Weights of a small GPT-style language model, trained from scratch on English Wikipedia: 2 heads of 96, 179M tokens.
MLP neurons of a small language model. Each row is named by its layer, matrix (down: output weights) and neuron, and shows model dimensions 0-127. Each number is 50 + 10 x the weight over its row's rms, rounded and kept within 0 to 99.
After each neuron's rows, "fires before" lists the tokens most often just after its 100 highest values on Wikipedia text that the model never trained on.

L5.down560:41 53 38 50 56 60 50 53 45 41 65 44 65 53 56 43 37 29 59 66 29 53 56 46 56 40 56 49 56 42 57 43 62 54 28 45 41 67 57 55 52 68 51 69 37 57 57 45 54 34 50 66 41 51 43 38 59 54 63 47 28 46 42 57 42 45 50 58 49 45 45 48 54 41 45 52 64 32 49 53 56 58 71 52 58 44 41 44 55 51 31 46 51 45 48 37 55 48 39 40 38 43 47 41 42 35 39 39 44 49 58 54 68 64 39 53 69 41 46 48 57 47 44 44 42 62 48 60
fires before: "-", "|", "==="

L5.down324:48 44 44 55 64 53 57 60 48 62 67 51 42 46 67 43 45 49 43 50 40 46 53 49 49 49 56 39 42 60 58 40 66 58 49 53 53 50 56 44 39 51 63 49 32 32 44 41 55 55 57 42 49 64 29 52 66 65 57 32 50 44 35 57 50 40 47 48 59 62 31 69 46 47 44 61 64 31 32 59 50 56 47 45 52 57 78 47 41 52 58 54 56 41 35 54 60 63 33 36 50 58 57 50 57 33 71 47 52 53 65 32 45 58 48 63 65 43 50 57 37 70 50 56 41 74 50 52
fires before: " ", " December", " August", " November"

L5.down132:43 58 50 48 55 45 44 39 52 49 46 54 50 31 49 57 73 44 63 52 57 47 71 53 45 45 59 47 61 43 37 43 56 44 65 42 31 62 72 49 34 53 66 50 59 57 49 36 36 50 42 56 49 63 48 46 73 57 54 57 60 55 27 46 46 61 34 58 70 31 45 42 43 64 60 45 46 49 44 41 43 52 55 47 45 50 46 50 53 65 60 53 62 65 76 39 49 42 34 52 67 73 48 58 51 48 63 57 44 56 57 36 52 47 30 46 54 59 56 44 46 64 35 44 47 34 27 55
fires before: " a", " the", " an", "ification", " "

L4.down96:46 53 52 57 48 58 51 67 59 49 47 65 52 51 37 65 47 56 68 43 42 32 61 64 50 52 36 52 52 41 47 31 55 44 54 48 32 72 45 55 62 52 33 58 58 49 59 55 46 40 66 47 38 53 46 42 54 46 36 52 29 50 55 53 47 41 65 50 44 43 55 58 45 51 54 56 44 40 43 51 31 58 54 54 34 46 50 59 37 62 50 41 44 33 45 67 54 56 39 51 63 44 33 53 31 41 57 72 59 47 53 36 38 37 57 41 50 43 59 66 56 38 44 54 55 59 56 48
fires before: "-", " ", ".", "="

L4.down567:41 44 57 69 43 54 60 57 53 54 56 40 46 29 48 60 50 64 53 45 50 40 54 64 32 42 55 54 37 39 61 66 38 47 43 58 40 37 44 53 47 73 51 56 48 56 43 50 30 54 40 53 42 48 64 63 52 45 58 50 53 48 57 47 64 42 37 50 63 40 52 35 58 47 37 30 49 57 70 43 47 38 45 47 73 41 53 54 39 28 50 41 71 37 63 46 58 43 26 68 44 54 50 63 59 56 56 54 44 48 37 50 48 62 53 46 51 51 64 62 38 61 38 43 51 38 55 58
fires before: " ", "o"

L4.down386:49 28 49 51 60 34 35 52 49 66 64 62 55 41 43 52 51 51 57 45 49 42 44 36 55 64 59 55 46 41 69 52 55 62 52 50 49 62 39 50 53 48 43 54 60 47 36 60 47 53 61 59 40 42 34 45 66 52 31 38 48 38 53 70 65 43 42 35 53 52 63 58 63 43 44 57 48 38 53 47 62 51 28 43 40 68 53 62 52 34 62 53 63 50 64 54 66 67 36 64 62 52 68 50 51 46 62 64 35 53 59 30 46 53 51 41 41 69 50 52 50 54 53 56 43 65 47 47
fires before: " ", " (", "\n", "-"

L4.down723:31 67 39 68 40 52 44 60 43 65 53 41 49 34 41 49 52 44 43 50 52 70 30 55 45 49 35 53 54 58 49 57 34 59 46 51 54 26 40 58 39 50 39 44 56 76 49 61 64 57 55 57 46 36 50 49 51 63 42 35 39 37 43 51 75 45 62 50 48 52 49 54 63 51 53 65 47 35 53 54 53 56 44 57 41 61 65 71 55 62 60 35 24 48 62 48 63 72 62 66 53 46 37 43 54 57 53 56 60 31 47 63 54 46 48 54 49 60 41 51 38 55 41 52 36 46 53 37
fires before: " ", " Japanese", ":", "u", " Ex", " American"

L4.down647:48 53 49 51 55 52 62 59 67 58 48 39 49 50 41 43 54 54 30 49 67 55 64 95 47 36 46 39 54 55 35 56 56 45 59 45 48 41 56 56 50 44 43 36 49 56 41 49 59 38 40 64 42 45 67 59 62 38 57 56 65 35 41 37 55 48 44 56 50 55 41 44 49 68 46 58 45 39 50 58 51 69 53 57 28 55 20 48 47 62 64 55 42 64 57 56 53 31 52 59 46 35 45 53 52 74 36 49 29 33 39 58 42 45 51 51 52 49 41 61 53 46 48 55 36 40 33 47
fires before: " ", " f", "|"

L5.down346:51 47 44 51 82 48 61 55 37 48 50 70 57 32 50 47 72 38 51 58 48 35 37 44 44 56 62 53 47 53 53 41 52 42 45 55 37 55 52 46 47 52 59 56 35 23 42 38 57 75 39 38 52 44 63 53 40 54 45 63 62 48 60 44 53 49 42 49 55 57 60 27 58 53 57 63 53 68 53 49 60 57 39 34 50 60 49 39 59 57 60 65 55 45 49 22 46 53 57 61 43 45 62 39 44 46 45 40 59 50 49 61 72 64 36 58 38 53 49 47 57 50 51 79 54 52 50 58
fires before: "==", " He", " She", "In", " In"

L4.down679:30 43 49 59 53 51 60 54 51 49 49 57 45 57 61 28 43 64 58 49 47 62 59 56 66 40 59 50 56 41 33 48 63 63 46 62 61 35 58 46 52 41 30 74 61 57 56 62 57 50 56 67 59 40 54 58 67 60 50 43 33 48 46 60 65 30 53 34 34 56 41 50 33 36 60 59 32 53 60 56 46 62 27 52 55 48 50 64 52 31 57 34 46 53 38 65 60 57 52 47 64 42 54 54 46 37 37 35 60 36 52 58 32 39 46 54 89 38 37 45 36 39 60 50 55 56 58 40
fires before: ",", ")", ")\n\n", " (", "\n"

L4.down640:59 30 53 36 43 42 61 72 42 60 54 58 59 34 39 57 49 52 36 42 60 62 44 44 60 36 51 42 47 39 44 41 59 60 47 47 54 59 42 46 54 44 42 50 58 43 53 54 50 48 41 66 62 42 56 59 41 45 52 61 47 46 39 58 66 36 47 53 50 41 53 41 42 45 40 35 55 66 61 43 37 50 35 70 51 65 54 43 42 55 49 59 39 53 57 54 62 54 33 54 59 55 57 53 59 45 61 49 49 64 44 46 66 47 34 41 70 71 64 48 35 45 54 49 35 39 39 62
fires before: " |", " |\n", " (", ".", ")\n"

L5.down737:56 40 42 55 55 63 54 44 38 49 45 54 59 53 64 30 54 45 46 33 47 45 58 41 49 49 53 37 48 58 69 42 62 60 35 46 54 41 54 61 47 57 53 42 61 64 47 46 50 80 52 57 55 41 48 48 49 49 40 48 59 53 29 64 55 47 56 50 38 62 44 50 52 60 44 64 62 58 54 56 53 61 73 43 67 37 42 60 59 61 56 37 56 57 64 43 36 52 57 63 36 48 42 42 51 42 49 47 48 41 40 43 45 60 44 68 53 44 45 41 75 58 42 52 50 53 39 59
fires before: "==", "In", "===", "The", "S"

L4.down480:58 48 44 60 44 38 58 47 50 50 57 43 62 51 48 41 51 58 39 50 62 49 49 57 60 44 52 52 53 51 51 45 56 59 42 46 55 31 47 56 38 60 51 34 39 41 51 61 56 55 58 51 37 58 51 40 39 42 36 46 51 36 47 22 48 66 58 63 62 59 59 55 51 46 45 56 51 47 69 55 47 47 35 60 40 39 36 57 47 45 49 64 53 57 52 45 34 52 22 49 39 48 67 57 51 44 60 39 54 52 60 35 48 61 43 45 39 59 49 47 51 52 73 57 42 67 66 54
fires before: " a", " an", " is", "born", " was", "7"

L4.down638:74 49 48 46 60 25 49 46 53 53 48 58 58 38 58 46 45 68 31 54 62 57 43 47 58 49 72 52 37 34 53 43 46 43 54 40 36 45 47 40 46 59 38 34 39 56 42 53 56 49 40 43 64 50 45 57 47 38 57 40 50 65 57 51 46 49 54 55 54 41 38 61 46 43 46 80 47 49 53 50 30 34 57 55 41 29 39 53 56 61 78 49 60 46 49 57 56 52 32 55 41 57 34 61 50 58 39 50 44 39 52 40 62 47 47 57 40 52 48 61 47 61 66 55 46 74 36 50
fires before: "==", "In", "===", "A", "B"

L5.down613:48 47 41 44 46 72 49 46 58 57 30 51 51 43 35 62 61 55 56 57 49 63 48 47 35 48 37 38 64 55 43 62 56 40 58 49 75 52 61 54 66 61 31 34 44 44 67 67 53 64 76 52 58 64 54 59 40 49 47 37 61 42 51 54 45 41 51 54 32 42 43 34 58 45 33 45 49 64 31 49 52 42 55 52 53 61 52 50 51 50 38 46 55 38 56 52 45 54 45 51 50 50 61 58 41 56 33 43 39 68 47 55 59 59 47 51 74 49 61 50 65 22 54 68 38 56 58 51
fires before: " ", " |", " —", " |\n"

L4.down452:29 54 27 40 55 60 62 47 68 55 35 54 63 44 60 54 58 68 54 34 52 55 53 52 43 54 54 61 40 67 31 63 55 48 43 43 55 48 51 58 61 57 53 29 56 45 56 48 43 50 52 62 64 39 64 53 36 50 49 36 65 55 54 50 56 51 51 53 44 55 43 51 23 57 44 43 48 62 62 46 56 41 42 49 60 50 48 54 64 53 47 47 54 36 53 45 36 40 48 51 51 64 71 49 36 47 45 43 37 51 41 56 54 59 47 68 62 51 54 38 60 43 51 63 28 75 48 45
fires before: " ", " —"

L4.down636:55 42 58 43 52 49 52 46 47 48 30 42 54 78 40 61 62 51 29 47 42 56 55 63 35 38 62 50 57 59 36 44 16 48 41 41 50 66 47 51 53 46 44 48 57 48 50 41 51 60 74 55 50 46 58 41 55 54 47 51 36 62 52 47 47 29 51 38 47 47 56 34 31 61 43 62 40 44 58 32 47 62 51 30 65 48 44 45 40 50 25 48 44 50 61 51 47 43 50 48 49 53 54 50 48 50 36 54 52 49 41 59 62 58 50 45 41 44 45 48 54 52 37 65 56 53 61 58
fires before: "-"

L4.down763:60 52 57 41 58 58 46 45 47 53 53 47 48 47 60 58 69 51 46 64 39 40 57 10 49 51 40 55 57 43 59 47 50 56 58 66 46 58 44 41 43 65 67 58 61 53 51 39 45 72 46 59 47 56 39 47 68 54 54 51 76 56 46 36 39 50 42 50 40 59 45 51 54 53 51 49 45 57 48 54 51 49 51 56 55 41 40 67 50 46 54 52 72 66 55 52 38 46 52 43 57 64 46 32 66 31 41 35 45 52 42 32 62 65 40 37 80 53 59 55 70 44 48 49 54 62 49 70
fires before: ",", " the", "."

L4.down276:66 45 47 29 44 44 52 59 45 49 30 55 47 53 52 62 42 54 62 66 48 50 55 54 49 53 46 53 63 42 61 56 49 69 43 51 34 38 41 56 58 55 57 46 52 63 41 26 51 64 55 72 44 45 33 40 45 58 48 60 39 44 51 54 72 41 61 46 41 53 52 52 44 63 58 41 52 49 57 56 51 58 33 43 46 59 41 47 41 55 46 63 59 48 71 54 43 68 37 53 40 40 48 43 37 56 56 53 41 36 39 44 52 58 41 55 77 67 51 41 68 38 52 68 59 28 57 46
fires before: " ", " B"

L4.down744:61 56 56 43 51 37 54 40 44 51 45 58 61 52 45 34 60 35 37 50 63 57 45 55 38 58 42 58 35 39 56 66 43 52 57 56 59 75 52 60 41 45 41 45 43 54 55 55 57 58 50 43 62 49 47 36 40 59 39 32 30 47 44 74 46 40 56 52 45 37 42 62 41 50 48 57 44 51 40 45 51 53 55 65 58 46 39 45 43 43 58 65 46 58 59 45 47 42 61 68 40 50 72 39 58 56 57 45 50 46 73 39 52 51 46 57 58 57 52 68 36 44 48 59 57 54 41 58
fires before: " |", ".", " |\n", "G", "\n"

L5.down352:49 51 65 40 64 72 73 40 35 63 45 53 55 55 51 39 58 53 58 48 60 48 48 54 53 37 62 48 48 70 38 46 47 37 41 50 62 54 49 46 74 50 53 35 58 54 53 48 54 61 51 55 60 59 56 61 61 51 47 48 45 56 22 57 65 45 58 45 56 51 53 52 38 51 67 55 41 55 42 64 48 48 49 42 42 43 42 35 33 35 49 46 47 36 69 60 41 50 61 50 43 54 71 35 25 65 42 35 45 40 50 48 44 49 55 66 63 64 63 38 64 54 43 44 47 48 62 57
fires before: " ", "-", "|"

L5.down724:55 53 32 42 46 57 40 40 61 43 54 50 65 64 26 68 47 58 48 67 46 44 43 47 48 64 36 52 54 45 50 51 42 56 50 47 62 51 58 42 58 37 54 46 44 48 56 36 55 45 36 32 63 54 59 67 58 56 43 32 41 54 37 44 44 33 41 67 64 45 54 40 60 36 31 27 49 43 41 31 64 68 44 48 30 57 51 56 55 58 63 40 43 50 58 58 44 40 42 43 62 56 48 63 26 44 66 45 45 64 56 55 57 62 55 58 41 53 65 46 55 71 51 45 50 53 52 50
fires before: " to", "s", "ub", ","

L4.down424:55 64 59 34 54 65 53 46 49 45 41 44 55 42 20 38 70 51 41 40 35 62 44 43 45 32 58 41 55 42 67 51 50 68 48 61 47 51 60 40 47 40 41 65 33 31 50 38 49 89 59 49 65 62 34 53 55 50 60 41 54 53 52 43 59 47 57 51 46 36 74 52 50 45 49 61 46 34 49 34 42 42 63 41 49 48 61 57 54 32 56 56 46 43 47 65 62 46 48 48 50 52 51 23 47 37 52 39 35 63 52 47 51 49 60 58 67 55 43 51 56 51 65 55 43 56 54 50
fires before: " ", " JP", " W", " A"

L4.down284:50 35 73 57 42 66 34 59 58 59 62 39 64 43 42 39 40 53 33 49 43 43 48 70 53 43 55 56 79 39 54 45 53 51 49 39 54 42 37 46 41 54 47 35 55 53 39 52 52 48 47 45 67 46 55 45 54 46 49 71 51 41 54 43 39 50 33 56 40 55 47 58 36 46 50 50 43 45 54 47 50 67 31 47 69 61 76 37 41 48 47 53 42 47 55 49 61 54 48 64 48 55 32 54 41 75 57 43 42 57 45 37 48 36 56 56 44 37 44 42 55 50 51 61 63 42 42 45
fires before: "=", "P", "L"

L4.down268:45 47 51 54 45 52 44 51 37 48 43 61 43 45 59 72 52 37 53 35 63 47 55 27 31 63 49 60 68 47 27 33 61 35 51 56 65 56 44 55 61 60 58 53 61 36 39 50 62 50 42 36 47 40 61 24 57 49 51 40 53 49 39 60 55 50 41 50 44 41 48 33 45 60 39 49 46 63 65 55 60 59 55 49 58 58 46 51 41 60 50 64 51 61 55 47 22 54 51 58 30 58 34 55 52 41 40 54 47 61 53 48 54 48 53 60 46 54 48 51 60 51 34 60 48 63 56 39
fires before: "===", "==", "=", "|"

L5.down404:45 44 54 43 58 46 65 35 56 63 46 57 45 62 71 37 44 72 52 50 50 39 40 67 60 40 49 54 41 53 47 64 40 50 48 60 50 32 59 22 45 65 27 39 60 56 65 72 39 30 31 49 27 49 55 44 60 40 49 45 43 51 64 44 47 46 41 44 42 49 38 47 54 62 47 45 49 52 44 45 50 41 32 41 45 47 48 48 66 62 54 56 43 30 67 43 47 45 45 57 65 48 48 51 56 37 51 45 43 44 59 66 57 40 48 66 53 42 38 47 49 41 39 56 66 47 34 64
fires before: "-", "=", "P"

L5.down695:40 66 64 47 57 55 46 35 44 55 39 42 46 41 43 61 47 52 33 44 42 51 61 43 57 43 56 47 46 61 51 53 53 51 33 37 59 74 47 49 42 66 29 44 54 58 60 55 46 60 40 32 52 65 42 49 46 66 38 42 58 44 66 57 63 40 30 54 37 43 39 43 39 85 68 43 68 62 41 46 61 47 32 43 60 46 52 56 75 48 53 42 39 50 43 37 46 48 49 58 47 56 35 38 55 41 51 52 48 44 53 42 57 59 71 62 42 65 40 47 49 61 67 32 56 58 53 56
fires before: "-"

L4.down666:52 61 51 53 40 43 59 41 50 45 48 42 35 49 47 40 66 52 44 38 39 51 59 24 66 30 32 60 53 41 50 48 57 49 58 62 53 43 48 53 33 37 78 46 54 46 40 44 54 68 56 53 64 44 38 54 64 48 55 48 54 54 55 56 55 52 52 45 72 55 55 44 62 51 63 41 43 54 56 62 42 48 35 22 27 27 44 66 63 34 42 42 49 57 41 53 46 50 52 33 53 42 52 50 57 36 46 48 53 51 55 41 59 49 48 65 73 48 58 34 65 61 53 54 42 52 50 46
fires before: " ", " The", " W"

L5.down475:39 45 58 39 48 59 42 52 44 47 62 54 67 48 33 47 60 67 54 58 43 40 66 49 47 68 73 44 32 53 64 41 30 75 49 44 44 51 48 29 44 65 54 40 28 45 49 44 47 42 32 40 48 42 48 36 47 54 49 71 52 45 37 42 52 47 53 44 50 50 63 42 38 60 41 55 40 58 43 46 70 50 50 50 59 56 53 51 39 62 49 53 59 55 52 59 58 49 41 38 42 60 70 44 49 71 54 38 52 41 41 71 47 74 46 58 57 59 63 47 68 50 43 55 50 37 38 61
fires before: " the", " he", " she", " L", " a", " they"

L5.down248:42 40 56 60 57 57 37 45 55 44 51 46 38 60 50 48 54 52 44 38 55 35 46 47 62 47 55 64 49 61 42 42 38 43 50 41 57 50 37 58 37 66 29 57 54 44 41 70 41 56 60 37 35 44 39 46 63 47 44 53 53 61 47 73 64 43 41 50 47 71 70 52 51 56 46 51 35 46 31 49 32 62 30 68 39 54 25 50 56 36 43 53 50 56 38 63 57 44 66 47 52 64 46 57 52 71 35 46 46 41 59 37 58 44 50 50 36 63 49 55 46 28 59 39 52 61 60 53
fires before: "9", "7", "0", "ile", "6", "8"

L4.down229:46 53 40 55 60 54 35 64 42 45 49 48 39 48 47 51 40 50 40 60 48 66 38 47 58 75 56 60 51 52 48 43 55 36 55 42 51 59 43 38 56 69 37 61 50 55 45 55 53 42 57 59 35 31 35 40 39 62 65 40 51 48 47 54 68 28 46 33 48 43 45 56 31 36 58 41 63 47 57 54 72 38 56 66 51 54 43 37 40 62 49 50 52 48 57 58 48 59 38 40 41 44 63 64 47 47 47 49 53 23 67 49 55 43 52 65 33 59 49 38 58 60 56 58 50 53 57 44
fires before: " ", " as", " |", " for", " to", "100"

L5.down396:55 54 37 55 42 52 40 43 38 58 64 32 39 38 60 57 61 58 57 54 44 49 44 52 52 44 51 38 56 51 63 54 41 59 60 56 61 54 35 61 50 50 48 37 39 67 51 54 44 57 46 47 34 48 34 50 57 54 46 44 41 31 69 39 57 53 62 63 62 53 38 37 37 64 55 64 57 43 53 56 38 59 52 56 57 52 67 61 35 14 55 57 52 39 34 54 44 36 55 73 50 68 47 37 67 45 53 62 66 68 26 65 58 50 50 62 54 44 33 65 44 41 50 61 61 42 45 41
fires before: " ", " |", "ed"

L4.down742:46 64 62 53 38 44 41 44 55 40 63 52 52 43 61 63 55 52 44 53 52 57 50 64 55 54 37 51 33 53 35 26 59 49 60 31 67 38 43 45 56 58 52 42 64 45 61 65 48 47 28 68 46 32 28 46 57 37 43 48 47 40 51 47 39 59 29 61 58 51 52 55 39 55 41 55 43 56 63 49 43 56 52 63 65 51 41 40 52 34 53 76 70 62 48 54 24 46 44 43 55 47 45 39 53 55 45 58 68 44 49 62 52 56 42 50 61 51 63 35 39 54 47 60 53 62 52 39
fires before: ",", ".", ".\n\n", " and", "\n", " as"

L4.down176:61 43 58 54 42 41 55 45 59 52 54 37 49 46 63 45 50 65 36 55 38 51 44 50 67 49 56 34 46 15 35 63 53 49 47 51 57 55 48 43 64 57 50 55 54 63 65 52 52 58 47 51 40 44 58 65 37 44 31 32 56 59 38 64 54 51 59 49 53 44 43 45 54 44 39 35 65 39 65 53 61 46 30 58 43 49 65 45 31 48 53 38 65 56 58 44 30 56 48 53 48 56 67 47 53 53 37 40 57 40 46 61 57 51 45 56 67 61 59 72 29 47 46 53 32 40 61 48
fires before: " ", " |", "4", "0"

L4.down313:61 43 63 34 53 60 53 57 44 45 55 43 53 50 59 69 47 58 44 46 46 40 45 47 66 62 46 41 47 30 61 61 61 48 48 45 45 63 40 40 61 68 42 47 47 48 62 57 49 47 59 52 34 53 55 75 55 25 49 47 44 53 41 48 61 44 59 32 54 45 45 59 38 62 59 45 52 50 47 61 39 56 44 57 39 50 50 49 37 53 71 54 45 51 29 40 49 45 56 55 46 40 57 56 48 43 33 50 64 47 45 19 65 66 58 41 47 46 28 64 50 58 35 49 37 49 58 57
fires before: "-", ".", "=", "r"

L5.down159:46 30 51 53 34 31 60 71 36 42 63 51 42 53 55 57 50 57 30 55 44 46 50 62 73 45 52 55 35 61 63 54 37 69 51 70 40 44 39 54 47 50 37 63 47 36 45 36 42 55 53 47 46 45 47 47 59 54 60 40 42 62 45 49 46 36 47 45 59 58 65 59 50 59 52 56 62 44 45 39 54 29 46 48 58 72 59 62 40 43 45 54 36 39 43 33 60 60 61 49 48 48 69 69 49 50 41 48 51 63 63 32 28 52 60 59 46 62 62 57 48 48 49 44 47 46 40 66
fires before: " ", ".", "″N", "en", "\n"

L4.down378:53 50 50 62 45 18 45 59 50 46 63 46 48 46 47 54 64 58 42 45 50 60 21 58 37 49 43 34 33 57 57 53 42 50 64 63 67 69 47 53 50 43 51 38 51 42 51 61 48 59 67 48 48 64 57 49 60 44 74 31 59 68 39 39 44 45 46 51 75 35 50 45 70 50 47 59 56 49 38 33 51 32 31 57 58 48 61 44 64 56 42 54 52 50 47 63 49 46 55 55 34 43 57 55 51 62 61 55 50 48 58 39 60 49 54 46 42 60 59 36 44 45 55 50 39 51 38 52
fires before: " ", "ach", ":"

L4.down406:48 51 48 54 45 53 46 54 62 55 38 32 48 35 53 45 66 62 58 47 57 47 49 47 54 40 39 60 25 35 41 65 54 40 37 31 55 60 55 46 28 41 37 57 50 41 62 29 34 66 54 67 49 39 28 59 53 57 64 49 65 62 60 36 45 55 44 56 48 38 75 52 57 40 36 61 52 69 61 35 53 40 46 36 63 74 54 57 33 44 66 53 44 61 46 48 45 48 46 70 52 44 48 40 40 48 48 52 61 35 49 55 52 67 59 51 66 46 50 37 43 59 50 40 56 50 47 60
fires before: " ", " %", " Party", " ±", " Apps"

L4.down530:56 57 49 29 47 53 66 56 54 53 50 61 61 47 56 59 55 36 50 43 50 60 39 35 35 46 46 53 50 48 31 70 35 48 67 56 37 62 55 30 41 39 47 47 37 41 63 54 49 37 60 56 28 39 47 63 40 39 37 44 52 36 30 59 51 65 48 45 42 35 63 41 48 45 61 59 61 58 52 53 40 64 40 57 64 49 59 54 60 61 49 42 49 71 43 58 53 54 62 65 45 55 41 53 66 63 42 50 30 51 54 59 67 57 37 30 56 57 42 33 62 46 42 53 55 49 63 49
fires before: "-", "al", "ature", " well"

L4.down466:60 57 33 64 42 54 49 40 43 56 63 57 55 36 44 47 37 56 57 53 60 42 64 41 49 30 42 41 47 62 56 48 50 41 44 46 58 52 39 40 31 73 39 43 53 52 55 52 52 48 38 78 45 62 47 29 38 50 57 53 65 54 49 39 38 47 52 52 35 49 51 51 57 57 57 64 47 57 46 84 77 36 56 58 23 41 42 54 58 54 61 43 44 50 44 32 37 40 46 69 34 57 47 66 58 43 62 55 52 32 64 44 35 44 58 52 62 46 50 39 51 49 51 42 58 58 54 48
fires before: " a", " an", " Japanese", " the", " United"

L4.down112:53 63 63 55 36 47 60 52 45 60 65 52 50 53 48 40 66 55 49 49 36 49 30 50 64 33 40 66 38 36 40 51 52 51 46 46 61 61 32 60 36 56 46 62 55 68 53 41 44 41 32 40 63 58 59 26 68 43 42 48 79 47 53 32 49 44 29 55 38 56 45 39 37 53 61 56 55 46 51 45 44 49 48 68 51 64 59 40 47 44 51 45 35 50 65 56 44 54 51 64 61 40 64 48 57 58 38 54 57 67 42 39 69 57 57 45 61 42 42 47 55 30 46 60 44 36 44 45
fires before: " He", " The", " It", " In", " Al"